Weights of a small GPT-style language model, trained from scratch on English Wikipedia: no biases in attention or MLP, a variant of Muon for these matrices.
MLP neurons of a small language model. Each row is named by its layer, matrix (gate and up: input weights) and neuron, and shows model dimensions 0-191. Each number is 500 + 25 x the weight over its row's rms, rounded and kept within 0 to 999. Numbers have three digits each. A neuron's up and down rows have the sign that makes its largest values positive.
Before each neuron's rows, "fires after" lists the tokens most often just before its 100 highest values on Wikipedia text that the model never trained on.

fires after: " (", "-", "\n", ".\n\n", " by"
L2.gate245:466496477522481509518486527525469483511527477452513508486475470458546466506490542512491530483444480492483494494521549507531470508492503511533485477435506485493477498484512503509507532503493513464483531529508525502509475489498512516531501532520466536528519479463495453519484495491488490455495519510528486526478458533504449447526466498505508498515538502527547491470510489501489490538534516497508544471531481518501459522494504493520478524502521521482489571503542523509441452513450490489527548525481467496444443514495516475511497478539467524492485484492476512510507477482515503500
L2.up245:486539466535511532504486495503488498493509545526464497482504450497478477497502496505451517471539511520516527512498493519466479485487554495488466507524483501529475540507446504475491467473530471484487479541510513463484510535530519452483493504460494470501521465549538533480468491551530481500484494489549459464446489488512495506466460514517457508447500501476487473488496464513475482519548539494539502485479486462491487505467469502473467519545498528491484496534527480450449503512508468519509522525511536468497472481514488463492508491506539529522474479512471501486460491525484540550

fires after: " B", " b", "b"
L6.gate861:447489507495509523497514462522531513502498514515507465513475462523519481546523507521488492530479511532507463550490496493485500515471495510432524469460520541503516516495498484490482486487494499491503507527507540560495513485500491496466500497475499524528500458498517492485449452487499547508538514503503529498460495515485521500459479525547492495517520483443528512502472480525451469468540490475465475493538506481515531471497529472549464450510471501485537523498513498535527469540468506486473502500485475506534498487498522484490473538516504492537494518460484476502503525492528541484
L6.up861:508519543521507506468485462542538511477514498506523526490444461443496478499479491461497494462496484481506496529502485532489482520447489487533474513478488503480487487522473539520528481510471496495499481474498533516526528520535506475466504485503474446486518521483539427466460513487463507483476521486512507486525518550499520481458504488540471495517465483466508545451567494484477493495506474510500480479458518499501495502514516461477496526499533475435518427479493530512487526522510509524442522468492511487526506527497538522511492512523497471498489485529507546521513475499475510503

fires after: "20", "19", "==", " and", " l"
L2.gate706:528495505508497503485493508526489478477517502531533520500524480514518507508533506510522465494517508474542491497535501507479482494496552509470465519523519479496518487484509506513498463551512461530519500492526504464482497500474476463534515560465491445489511521500491440500490493495493530503476482459483469463482534526478504452508476517486482475517525484478504515502515474533482495455517457523502465511535483522486465492498468513545508469441524502457522528510482520574498497483533485527524473529472489524459506487528475488502548529534483487470514551503486490500501501473533527474
L2.up706:475471467497504457468474520472527520520495527455482535509523457486443459488550509497522488517506497453473492480493489472478536468547477505469513491490541464488509493510523483482532494493522516520471511496456471523484478468458481485542518478488490479472518480507492525515515464537537487532501525465493488485501466483558520528535462473526529499502495492497479500503498523481483473503502522519440512501524530536493536491449449545496477516487484527437492497534484476560483522501479474454511452479519495490508482476469504490503531509499528518485504494528502503497509456479541538493

fires after: "19", "20", "18"
L6.gate415:496472545481477508507493484500499511479501484500521493503461468556535522488497509525511516436531528513504436532497520517503521515495466488464513483541504500503522527526515536525524525448487511468521488480550529539542492497513497522485472504523500507516511513504503505525515497521531535530508535473508508531538495519526489510558507491470530528484478518508528501521467494511466503473548469518539435548512524483465474508496491529527485488496462522504468458565543518483494531475498507511475525452482481499474479463487444492512485534481504513479467509535494460530531458489515525503
L6.up415:445483557493517506501490478479506510491521489526528468498493511511516461480528480450510498489483479516490577492472488538442530543504492480433528516466535500458488482479519490542518516477474498492468502498464492485505494483462461482521475497487507485456552504512450530498496498535490496492547494528465545479480453481527485489488467452506466513505501447462554521471493519485484491449479475491528527549500544507555534486535499529534506535490469510505516498508489509508491534494489476505514472505451506503511525464481496453517541537516489477500472547485490509521457537524506513543

fires after: " F", " T", " A", " B", "F", " f"
L2.gate545:499489545464472525468468491474503499533500457494562506466473498501488473489483513483521480518431516465464499454495516552491483476453523443472527563479483515514487517514469485457480489475490513473534504482530524523552469481493466487487516505504530518516540515487546530525508533523454535515514515513510480503491527503525473503471537478502527510495499486492543496484504495481494583493506520501493509519488500480494487484530519509490453492517498507503490485522532485446506472457494476493515505495517518484491507527491537470485506527498496497479513512499487502514500518455462482502
L2.up545:504517528523482456494473483563500489456535516508509487477516534442443472493493487478486535500506514493471551520530496479476534531517448503502474474519528506476515464478471546510487501499489479509511546484505498543496521502524512495447523500506457485520484504489504538518498473537522500497479508476477514482512525479529483476506466478498496483485484516489495533517507449491502528534541428468463506506504475485484510528501508489469512476468521461476509504527490482538463516521503514483492489505490487490526468456527525497487527505455455523462459474510517462543493502498491517512

fires after: " Sh", ")\n", " Bl", " P", " p", "\n"
L2.gate405:508478517478492489544544547514494512502517440503506473542489543496508535536528498456507512496495526506533468518481550497519534497435510477490504500492491545506490473473501540487511495497504455539480520487532528478488536523503486478468512528457508487522541545502485472536496542525509526498539431498520521494539477531483477486511533464484483490522539484481496516506512505471492466554486496526490486490487510460541520511538511512507511503521548494529463513529529500493507454521500474498489459497543518493546509465524494509503476508462491514548502506476467440491513470494511525519
L2.up405:516505511523508516489540498481466530477521497499508518508511514507551490507537440467505472490538446468520498515486498489489520473528490479516511535467467509457493536509526477586523529492547475516449514545510502517486518514508504482534496524520504509586525483471454485495517446469532500541483526510493501485512488552489516501517480517514495499467473502477480520539512512476481554512498478518509496511522466528470473496493496502505518469513512503502474528551553519488484496520510538486453465493514490506522494525533503497545504509513481507488513515444485523480480503489483469482

fires after: " on", " No", " World", " B", " Vol"
L6.gate612:497509493466513531521482523525533502517505519488532509482513483494512452511493503500512496520468468546479443517539482532530499485514516491477492509511521482498511456519500483516568518456534541496497496554531492520503494459552503462532452529529477487534530477535498513497451483511519466498483500503502478524521514504519477475488470508488467525526513455506489495524511442503477535483486472494466470481535484488501461494509505500520492483502445490475494499527490493506508455465504508495502459523499481542507497495537502516480521511553507527523485536539480558503497507479502521495
L6.up612:538496504486505499524491505521484464524496484469468491477519528502483454481502506479501550516500490554506477493539487519530510457483503527473484498463472479508527496517467502508531499543495510540486486558474507480502491521508488517517478483523493500518514544566552455535509481483493457532554477484473462516541508493486483489476493508484495491525455475487505518496517457477487489475462473493493525492519466523478496474496460479495455533494491526501531478500542472534472485522508456469499520473492553519492471507547524524526496473484477466516536464509511530484470497454513479455

fires after: " p", "ic", "t", " P", "P", " comp"
L2.gate419:526544509486498491511507497489510489526532469483506502499492520562472488516490477482501496479524495447504444512472494497518495503453444508555494491491442487522491519495502495525505506493485500536533493501574501470466484507461487444518498476477504488504490476520481554474488472529519479526511516477550522511561491519508474492519509515414516498531492513502500520500471464507501493477499494512508496462495457509472498534548534473489526526481508483466472520491463469506485516523504520508496494559504457487515529482464477483453495510433467479523483471513498493527485457488504504499
L2.up419:499479492477479504452480507508508521544528533460511510489537486536513501506481479519505501477478449491518504470486456504545436485516508504531493486490522489525464519493520532454506523501503483491510524480543506496493519522533493518472493517523501511496500475569480554504546492524517457465471534489532469504507508515469468512522509461493509471506491539475543432494466486483474467469487480501486475508468478470490495501506490489506486503467538498498513533457517526530492466487526518461526498519474541492491493500543501475464485481521480479513461505453510561493468555502494505483

fires after: " N", " U", "N", " n", " B", " In"
L3.gate310:490464508468483506484495476502509506495478461529535493514466471448532550509550498474480496530518518528544502493511502543472467424506536509468488480490551513476520520533521525515475507507476512478485519528527503476509494461499476511504512472483506489483443507500502509517522516510498518498490485503510490496485494494495513477505433482493484499479502507459436476496520462489495489516492476514477482574542489498503521496466524495544501528502453450522470498506468544521431517501453505524466489496511488498521522506533513494527504518514551457530543459494552479541471490504493503513
L3.up310:543491513484490527493453523521501535513529508513447478481492508496515471476494479493456497487484472490521451448455522483538469478485525482464485507456532542437500468489482493504511450499459477442541491519524528474499511501530466495473528458495483495481495512490452517541498511495499465513479517466497473469532530527490492559540475516471512485476519528514533497525503475481477454482518498517489488481442510498502510469465473466498484505503536529507514513525495469499499478494481535493465474488464527532489502497479489508534481425509473517501487477526525499453530484452498467542

fires after: " M", " B", " s", " Mad", " S", " K"
L2.gate78:493495495521484540490501483515497524521509536546499512496494501474512486491502501472522487476478505510528469505520527474448495475483487517507507494506508493502480517502493479531472477493487503508481520516491478506482483453489451524473549432513536510451501481544554522504452525461426529510473506480434474493478451459488528483548488470443461524451472511517485491495481490498528512512517466529505473507471500440483493458479460487518513476474503520499507485544540487516498523551515511508517476481497486514495467495500519493467540500493520535492489523490502512539517466436530490519
L2.up78:506509545481495481500484521525507473498500531491495530540498479479489504507503498454540487546509540495472489520533538496501520499508502486471473552458502476470509548472485474531524527482475527516458578486505498532491488485484532513455494455481466514498523500476462492495469453496475500507500479486531493473516474493507495512505482511522513523518522469482483532508488509501511493530493537539480522451491488488507458501513537478502532472430496516475490485516538541486507526521485515489494540461511519484505523457470532507518523487529476491512479495490524546532469504476496529514

fires after: "\n", " is"
L8.gate720:511495437508479485497468532523528497487517481460468481480492515494550474503513545492487522434505499484511507512534510535498541560429517507468482486463450479516496508474551491473501491516531462468527514487549517502515518494468487494494505479495518495488482519512505497499513530486531507514470503500526549498564465494517497457513483486502505494478510465511463469510464511477500509501505511506518537505490511484510470513545503518512521489480490484531514499526531497536503477543473479517512489484528517490519474449525540499514505531532507493458501479455502481525526569463529484517
L8.up720:550540481511526470504526527513491513497516495509500492511513508516523502543497506517458490515497494497485508494486532516491497512483560548500460557499503479484467502529473483514524510483494515511518497524516486539482485491487502469502496498512501508512501535532505489496441476522516484487483480496484511432494543435484457509492460524527533474520535496513501494549482477504542503520483491493505517535463511504484525470529516515485471476471508518520529476474494517551479507520511497492477450469524476513525487501486580527465472470481522552470511469473506523516494471536500488514

fires after: " R", " W", " w", " Ch", " ch", " e"
L2.gate655:529459493531475508489481554504482503457484534475573499499478501518495478486469494515511535453490532491515437520501464457528496514433534488492483488548499504471486450502519492527488521496463486494467515470469491462528517475519504512481490515469470472494488502521492560465493510537486472534538477512513501499493517497435495513500501504527488548459542499540510478501496476505486486520508517504479524508495487443507526511484517484495490532503524472544522484512509503497477454523485518508521535502511519451501526514521506505520534539475504540545526483517508490554526515478469500484
L2.up655:541462472524448488514503485518498523496526471507503535483511490484524476532495487539520469491505482515483477486498535463526422501496495471484541484484507478525530458482501463526494525453499542482512496518464529468498488481517522533494471490485532534527510497510473511560541485525553512475467494504456481504481524506451515494527463512510504521535509487495558541489557483513497469483501551475499527477478479510521499519509517528467521482479500532500501515486477537540501549461508511499515522531483511499436500542490496511493528498512508503483508521466523475480510535532506473499

fires after: " v", " p", " P", " T", " t", " Cap"
L3.gate130:484472545498469512451504454442514502552485470465513442534473462510513487484530523469496468516501492520428504487529499487497483518520513495481510508512521502528516525479505463475496454468495489473504536508496520487516495514529523531484516468479485483455465503504518514494473513552465501485500498537534481535510493519490470523483559512488521468512487484509465528523469501484491492493497498506460504509505536456465509509510506486505502486520479533506524515448520482483457539484512499523498498520546500460544471492534527517528515452472528516490514459519493495518495514503553472522
L3.up130:505449488525472479471490491520476501563506524521532513504547528498556535512509492492462494494533490471507506513522496470516463461511522484477501531522535484504460485465521463522521530501442517537501491502475529514507506463503456497473497498472539525518546494481510523507528512478478502518506498474477521531530473497435487499528493472503546471469517482519489505502472517486451504524475501488499506507479458446469520504489521502511530484525490473557517497503544502498478550524490502534490449486493482479497487503457506480472478540483457497479532540505501495536469507492501481508

fires after: " P", " p", " chang", "ra", "andid"
L2.gate785:506485472548459514490532467468525466496536525479541467476477516505511481529488512503503505515530497535561475492472466518524515507446493524515492475506468492516484501522517486503482492464506489460510562491469530473512487487553515521478533473521504511525469541492466554517487475525466490516476514476495521538521494495545506492467506493493441491502451535543498524509509492522502480525459509502453514512496483468444457524516488513470523534469531506503512508535503478528508491551475524480524522502500501489490492500546507527463506496491503492499486517500503447549480472515513503539
L2.up785:483508483555516485498501550476531483475526486505476520535476478483503495508449516479460495505511495512547499468485495522537522522520490499471504485494493519478483496492458478498478520502489496500521526463526524485498487476474479489497504484549522512561506493468478545518516484477474455494482497493498515543498485534532533515451513473495492464512433512519474501497515489507466517544455456519483525514463493477491514525504513505514546480444514525540494520490512511473484516498503531457495540489454499476531504482505492504457469511501497524465524511475495531494445489479495515441

fires after: " Cro", " Go", "ig", "\n", " Ser", " A"
L3.gate554:530478477517495510530486495510523503487490517512541487489525483520527484522478502547481511517490510538522492500505492522510519527455483504566457498476484489475517485484499503522498500472514509483484510483529491521481477486491524458510526517471461448497499521473481502511514521467490542516520529508547499552532473471495487532460543516497540512473471549556507511454547521519482486535486475528473512484537517447489472451515483477524549484481536501508456463495529508495510487495467470521487461509525491491490496483493506502480510495468480485488570505514526499514505533501470485528
L3.up554:533503546492439490538512525553503521484524521500536513523541485524487501492513480554510468509506491527538446557491503482504518510556536542489496487531522509500462478484463509531505529526505528484482521487488465483510481509526483463495491533491495499526537514574458497494481507550483502499490538475467484528470514545485497473497486499488495505514469469516481503492490523511522472547508511478528476489499478495504474536491497500465534504468492457498517481484524529508527485470527472522510492506528516501524509465484504539490474463521489482463530491497453491503534487454531442468